Weights of a small GPT-style language model, trained from scratch on English Wikipedia.
Size: 12 layers, width 224, 4 heads of 64, MLP 576 SwiGLU, vocabulary 8192, 11.1M parameters.
Architecture: RMSNorm before each block, rotary positions, no biases in attention or MLP, untied embeddings.
Training: a variant of Adam for these matrices, 357M tokens, 5440 steps.
MLP neurons of a small language model. Each row is named by its layer, matrix (gate and up: input weights) and neuron, and shows model dimensions 0-191. Each number is 500 + 40 x the weight over its row's rms, rounded and kept within 0 to 999. Numbers have three digits each. A neuron's up and down rows have the sign that makes its largest values positive.
After each neuron's rows, "fires after" lists the tokens most often just before its 100 highest values on Wikipedia text that the model never trained on.

L8.gate415:462543488473464549451499500484451486504521470508536520508534534483454521476488509459423517549482510559564583524448514525512453554369584524508450555436559490561493535520532497484499509529524519506519447467462466561469525483491550485461503499553538542521548555463510494509541516539470576536485493484514468468462539500455513470522473487483571507486492454460550464443472481508428472502503431447554408409533561459432504490484464403500446432493493446571499480575521489528493473510552516541530451549499485450533524462542405519504475528449559536508453567499476497500578560550512490509
L8.up415:452546479461512479510572558508522458464488517527532561501459522527479493477515463489474522531496491536476529468481497520443534471542459473441537463503442520506471563525409521557434470520439501551495445534475535488398435549568476488512496466521544424426545464547585479484475457508479487495547449504447523463489512453469489483614468548518549481463542499494493466440526491435487468528519499476529542556489487478482503559545465461518437498484506479523584462524521465485532521569528628489430548515551460497533484472549505428484502492549483470467470567515488416494446540600510512542
fires after: " ", " |", "\n"

L9.gate427:554510524492542565517526503514387522510412509525492487543543512516504523497490505492482552491520480540559433459503473531505491570449428425582468495429520555539513546509501510457520500391431582589531560466449539453495476553502490529504478435547487412517466488464568470479555460436495467518492505448512553535574517489483529413507500478483498472525519459514496427533491491553520488527457531411532485471512477471500485520531535508518563526446523523502461460453459535425513481545517511523491535475474514572593458495453478543509529452511476429464507452532508496436562500533484509501
L9.up427:511502512532456493521543535496544580476540438503499523535508430476421446496462517469484462484504468499581542482565424513524521468483502519479449508431543452491497443558581492542544468489556537530522493484465429533483467549452529514508504507555524465489476457458409502457473539553501508544529546516467499457456483484493544540497508491473469518486557511515422515509443483583566514561555517444511544542416460448459405521492500472449479475476443484552483476515497496480488472493509423563516529512526422488564460489460473511507478408486515483484480471392447533494463483520534503570
fires after: "0"

L9.gate54:552559593452480540472520536501461467546462534466441511484506475442499511455473516486489466540577489542528477515455565464506488476421523527517475464483509430484486553502464525475520510584565487496527482487441466491507448521610518457511578490480471530422414479557550520547531511475520540541421435448485518468519577517468496551566458555453446457479530520583515518464468452517426440547489559481459476427440423445481460517562483523477506523528455485583528481585480550573476473510501550514515538487497498542522515532473447508451452528518480489485535528543470399440449465466502486432
L9.up54:437571474507512561513479466503506564490489559599443418482456507497467468479435472556493530490421476504495530509420507506557504509449452581485427475494502488510510492506544545539516486504490591488530468526517488580491421474550459458487502434469403441492460529461483507414399499485483521538563554453509501485505579536457568501540461533464481544547524471494488484568545503456458474522503528491505502509449506454500425474601517548536571459521484512534560493487564520462407489501454469489516503576477527538530449526515496476497425513540520482552525558484467483506409502548552464512
fires after: " |", " took", " ", " Running"

L5.gate523:514473448530456452511572527479460534499467532527470437459423547544520456502470473488509502505590461478484478465466552505531501577463566510502491485520505487518468488527591524441482496457514503426466466515498501532453510568449558547438488515472534441548496448437454391552551517532539556559493497535500502536475403551507510455494433454494524559480510477473500479542572480483486491536469524477478448455423497552513514429484510517393501447464422507557516432464499434502507466582514540494512507494465450513539512511482521473577449489479577523537475503492463501490520478489518470442
L5.up523:521463429482483503524520465522490566494455557489480422424510453537455420408478502508533467482589472518428505466506473476458483466474529477551492450451507465580511523546523503424431486501557449416562528522550505542470543513496497475574550553517505499466485464505429433569520522529506502545509484501568514490533449529521495478441497542526572459484453484466498540488501479463491480466575487480487482511439536571542485500474481562435525429558451502539477430394503527530516483473480414463522498436468531588551484540530537508504512469449551591459502496487444482454548540577525471481
fires after: " |", "|"

L5.gate463:474453487453458496529487527501556583500488528482475512437551487562541524550503495518543511499500533516530531517491462555474482495435508514469582430495510528564485474443522554462506530571512612507486522457469479489533539439501479511512468521491481535502509521504436527529513486519450459459484525463503504467481521518453495481452473538544503500436557565511469451524477488457525517518492505648479507466568556532450485460505552453532442464484469491414527434506548505497506522546506535473497544504510538549572599401638542527522477537511536487515487495499569508468506554431528476567
L5.up463:515513527475468564487494506416448487527513436449465522534470425541472482474536406487506464539488572458487493459528461529472520526527576516481536451457516582477465542487458508455498533486499566508522467533449506535500427491524549486491457455459533516469447453498490537406485538547450500524464458516508551483464502437544557566527475499449481501504529508514499469449485544509422462475514481505573539503506491473485476534547523539469487531531498528527453486440516494509470581494427509509497476493541505487438570483522461551552472591495395529456457493488551570528536498473473509440
fires after: "==", "---|---|---|---|", " ==", " |", "\n", "==="

L4.gate377:461527517481530483629533553465503500542447525494513525481417473504523482480496436393487527575502569431548467499459487528439501564489554433488594543513473537509487501506463532435454453523473577457473487513499528474482555470433405504538470487464469586499498498471562469495592514501501492521459529479580541525452452481544554426517457490468542521456499541535515428523471515482494532534509539511501540577475537484550474556523470512565470497486466514503517479488549479450505544519509461472504469422452492524503498516512535535491457505442473475427412546560435470473514547495492489524
L4.up377:486483489518546496547542582493516550489423510460515541439429497551488512450527410383553574554501583501495465469496493503400536493479518459525586518515434558551452475493504512521475536525488508603499386488500532540467490440479440531538498447473511558521465519557592525498517479497507478506453548492562537531455458463598519446524453529473550485478540563481503450481475480494490549478475495493460463592500480477454448612520496531581476541496469504578510513496502508459459551535485468496490469484483501499467489514479517508459509520491451500465512495534449456489487547456463523480
fires after: ".", " |", ")", "\n"

L8.gate28:527517382494523475503484513536488529547538505506451463491463458531504542480458452535581521528483503508453481484496507507440572526443584478507532509447531521522517529476497505448484498482526546446496487459510514533481456523515455462383499450558511463459455529547424503520539435541488496393481440472460573491492525546533485396531449524445434491543504495507557508514460474430448513428493530507504470453461557507505478537481433475466462464540480490477449545530550459611501516489521463493504500467509500530508441469470460496486506507544601518550494567434557525581492571584502464514
L8.up28:494498493453386473514502544408447530544460510552501492573455483534528539532541491569448420441544486524460471492518492565521532531545550528534507463440485542540483529501495453509450476489471482538508558486496504540468465561488421461488450477505519543485492571522443488466562455490486483555529508457545518519526506454551451481418504487523529472493589457465480501511499530531511465449464558539500536465466467590516585474480512514460389517532474493466443466469520481525493503480423467401492582433557519545537475521554542466440491464453496526518475470481514577483468503468511450455
fires after: " ", " |", ",", " (", ":"

L9.gate476:491501478530560513503502492459466506466491480548531470486565527521519432493546550429474511552484524555494547501438511503495474423510414549442493554504466479484453504479480477522477453540532496494580437479487472523514538478471566457500537538416462486428493484464540580446500511466461458521461479461489555523488466471494522482419530479579483474505495426487517509476393599476503490518493471519433567514452537466501444545437498543529489473546506514511517516572502495501504450504487514410466434513615493423476463528481463457479478536533480419446511600540472401544416477529469483526
L9.up476:472495492522465445480535436584524469538454496497521476471475532529542541475466430618486499534546528540489484556378491460574490487504480551488532459507486573458574474373513473465437512558458574428532530512560468517548456528535478541533427459501483506512491524537422586564530492500516489540543518509530526508479508538513504499580492531488492533511502490500507500519485457426515429554417529474525441512533529469545496450537581410517538533473495481464544477503528551513468530525496486529557549486495524460505484475499509545474484506479521523493528523529456368463534499541457472465
fires after: " |", " ", "---|---|---|---|"

L4.gate294:550469549446524487492552482522475532469478481479509400402541546462526499512529471536487544504532515528531452561478507492576533593467500543501442533548508493521494424446531519514500535445539494505538536457426519483465532551492425515551488496485552418573578546439501471510441449449519489506482521445526442567531420476462454554494466467544481449484459499455444502513523576506469459539471471489451527429467470575466484492484453524562496530510521498408472510506507524479494513424502487506451449539478584508541569508464523487563461541458539509450485468502494525519521582522520432564
L4.up294:456570518482464548528516456509519539489496499471509483500506491460473482499585586465530469514494443492502457479487462428513510494479470447486552468435509494521504489452524484521582491474599473468540547466476520473442642520510507533516512529440441480557498436405425559470513517499562462479486529527521520577496523458499519576443415436512524495546533485486543532497504493478554487519514600496489519490504490424521468407527475449490471481511466499481566528446494515513459533493509527550518524549461474578481475578523491498520478567476476477558512461489522608532509411443505521388
fires after: "2", "9", " ", " in", " of", " on"

L4.gate363:492485475549435475477547543448555500474449588431464552505464502572484515493498445487446544464524505462565539506527450517451454498516572450494549551554506507506488597502495441433486489532411576513534480506524538572522505527476420522531460521514529503477501553509493447544539471484457482548522484446518517490536486486579451477451560475491494474395570517453488483444513453519523504481446484529561510529446457510473474533492494486503513561460455439472479543567518516515465535449497524506477573472467459456460500488536520496530481492521371516499489523532418506489515538545560540527
L4.up363:453486440540475500458491506460596452515416586476558543513497493541523577474488464468473532416494532479461501536522476538501516518544561436552513534582509543497500539449613461498496532531489571510563491489566467483533489464476459491501538505517472498492442520462521517509549522471536508562582498496534550517510509449511507509410515499543465464540571523500541466440571523525501449422440493418557515542511488502458475552475500549520516471441496415512457546497510540494433487560510467513449506503525470474446465520564472473517525414481421570553530494512449524427471518572526522468
fires after: "\n", ".", "-", " "

L6.gate252:525480478493452521495522455545480483491483511498532468432480483404450523472502445444500559501500519484532509482463475503505459555482522476536492492451531505452539497539449545480526479536486502464493527502558498518466479495488541567503540496467499435501502467490489416471592470548476524578546416456511460461470529555515397518539463401508470613562463500506485360538538493477467513465519488581527482479453548504507410475510564479515497458566521464561454476507489523583550490460513480525512479465505480530517484450471457511470456466470572501500519500476436485466511476406633517430
L6.up252:614512519522471509408510496532443484521507560511516448439540493524474489466480427529487478511537537504493566497492426475486500517484514491491486487541504500484512509625506546452548494556490488430548512552571525523467524524506549555528568489489476403478507512481532466492530552478504452610547450478536481529492470590530428589545489470550444506491416460511526462561547532446591482444534460529534470492492481543522481489422472537534522467586518508533540475462553536517490514478468460471432464509549506514533478474539503531482495451493568451488505465484469513546527550410523463507
fires after: "\n", " |"

L8.gate366:509444477523482444453510576454523522454483514447494573533486552514503519495523434467502518531451431442576489492494568557477476572469531514457515476543487541498436503481487513466485478459454447500414527514566561511516496540451444497511480481459524555532482440509548470499493535515512484492567542500501534484463458537474419451477552522448491503468469582513456441486530476468532473470444520506505553457544539555522460528490468458550463484485518547453508427535589423575423548568482549453438480458546506467509507442645580481488471503459526449460485489508511507521526445487509519516
L8.up366:569546543614500463529550494510470498512509517508502581523532523573471483527532472497496525557511499491549521542485531520461459478551559531435557543539455509525458496467542522529508499488539483500525463543549473481547503470501528500448459444502493550509530476558562527503438535488503496579517510480434417553492483543488567483458486554466512566533466513519499459535493546556474556493505437451523497543537553545493578518529439469545557600455508582432507493497571515436544508608547455575514467543494468533516560493435466512519555547536519552510497506522508479502456552518560460467
fires after: " is", ")", "ed", " was", "\n"

L9.gate354:543410496440493522479512609458493503489512464522505462514421514440435529529518483544500489478464489442542518442496620532459512495473532391489546549442487527486437470572495570422550469477462549537518582493495547490528493502419477424526469450533531520529446460449533506534541550521515502523574516469496617473513462521528480457535493469497445523515485460466451516531543469534543503533541536475491463483505481545524507489541498528496447519490523494562580494474447465535438532534507451428560455498490508500495400506520472570505470420453469419473492500555529499469551514511593497473
L9.up354:486506486516422474529569447497473535496501511501500583561485458552541522460523564440522479455437455554518550519483518562499556627493506528567523504445501477573473533492527482500505485436504497490486504453506482499444465549484460509537489493485522449484484493460522518536461497495458538589514515557441495464541554490422509530516470497500470491467560537537469446500473512556487405522496490508541492571411457474476481553531503476514520519477456501559455479464498547546498521489496510499527520462491431492596481549524548511508485471462479468543412584422445500477465536467398532544
fires after: "6", "0", "2", "3", "4"

L8.gate286:496530474478475490529482502535456512493532525553526530490473506521488503555512508481444484525495437453476509502546454545527494501505588476602514487440454465498559442533510527479478461414521469545433527437464478557515518505494404528601476575606512466563545496466483503515483515476491476520469496489535466481534465460462517564465441493476503496526475550518499454568550503555491527504466543525525536467473539488607547468538492459525571489471509514478400517425476428479446488509473470545506483445436465550512445462554533476574490485527530539472517452487484441509516560492565459507
L8.up286:491525448563552482502515499510475513544476553511481433472452460474462467475445436564470505488483462497424509433524445457524520459472468495508408440489544481587559425531547553505502459525438456522546572474477608491510507532509499512578541463603408562435540481495483561495463464489480506522462512473566454492473458489448515487501471529525550433535513480577548471464517502510453465475479472515487455496475500494528513542493484486533578472429558569488501585541423470516498484450523438579484541509480516510557443460499548446506506545491452572489569465525495464512519528502479484449
fires after: " |", "|", "-"

L9.gate246:579536510470423534488451491542556461582508473505504574511497512532540555474507495486492554457469540547511567515506504468546470545500546520499538497415568511526504533495571474493477525509517551360579483478461504518547483524491517468509516525509505490444432575523500570508492454528509509473505464481500507482514480470497476522493427431516430463549510441522446508512511524469423502438415554466514444540484473493498433499491567531465513494546482519473523466546569492546528521471480604494511499507475462474555423474537561571452487557449464546500508540490470525526484537467480483475
L9.up246:492496446529481519516486478449502532518521543465482450555464502462528414420476481483467462524499526512470470548468538451490499585447450505493457527516450517518509545527477579517463516537422563384526558493528466410495550514517506532530438451488445492483459533454511462493526560449469524556518497508465468512452565523493469518429540491477494505508523499554530432554516468451495399534581482499514469480517477452484508506541529587550438420504462517507553478464439456542452485511448534584514462496490549452435448510520473473513459500514486378483519535533500556489484440519487515482
fires after: " |", " ", "1", "0"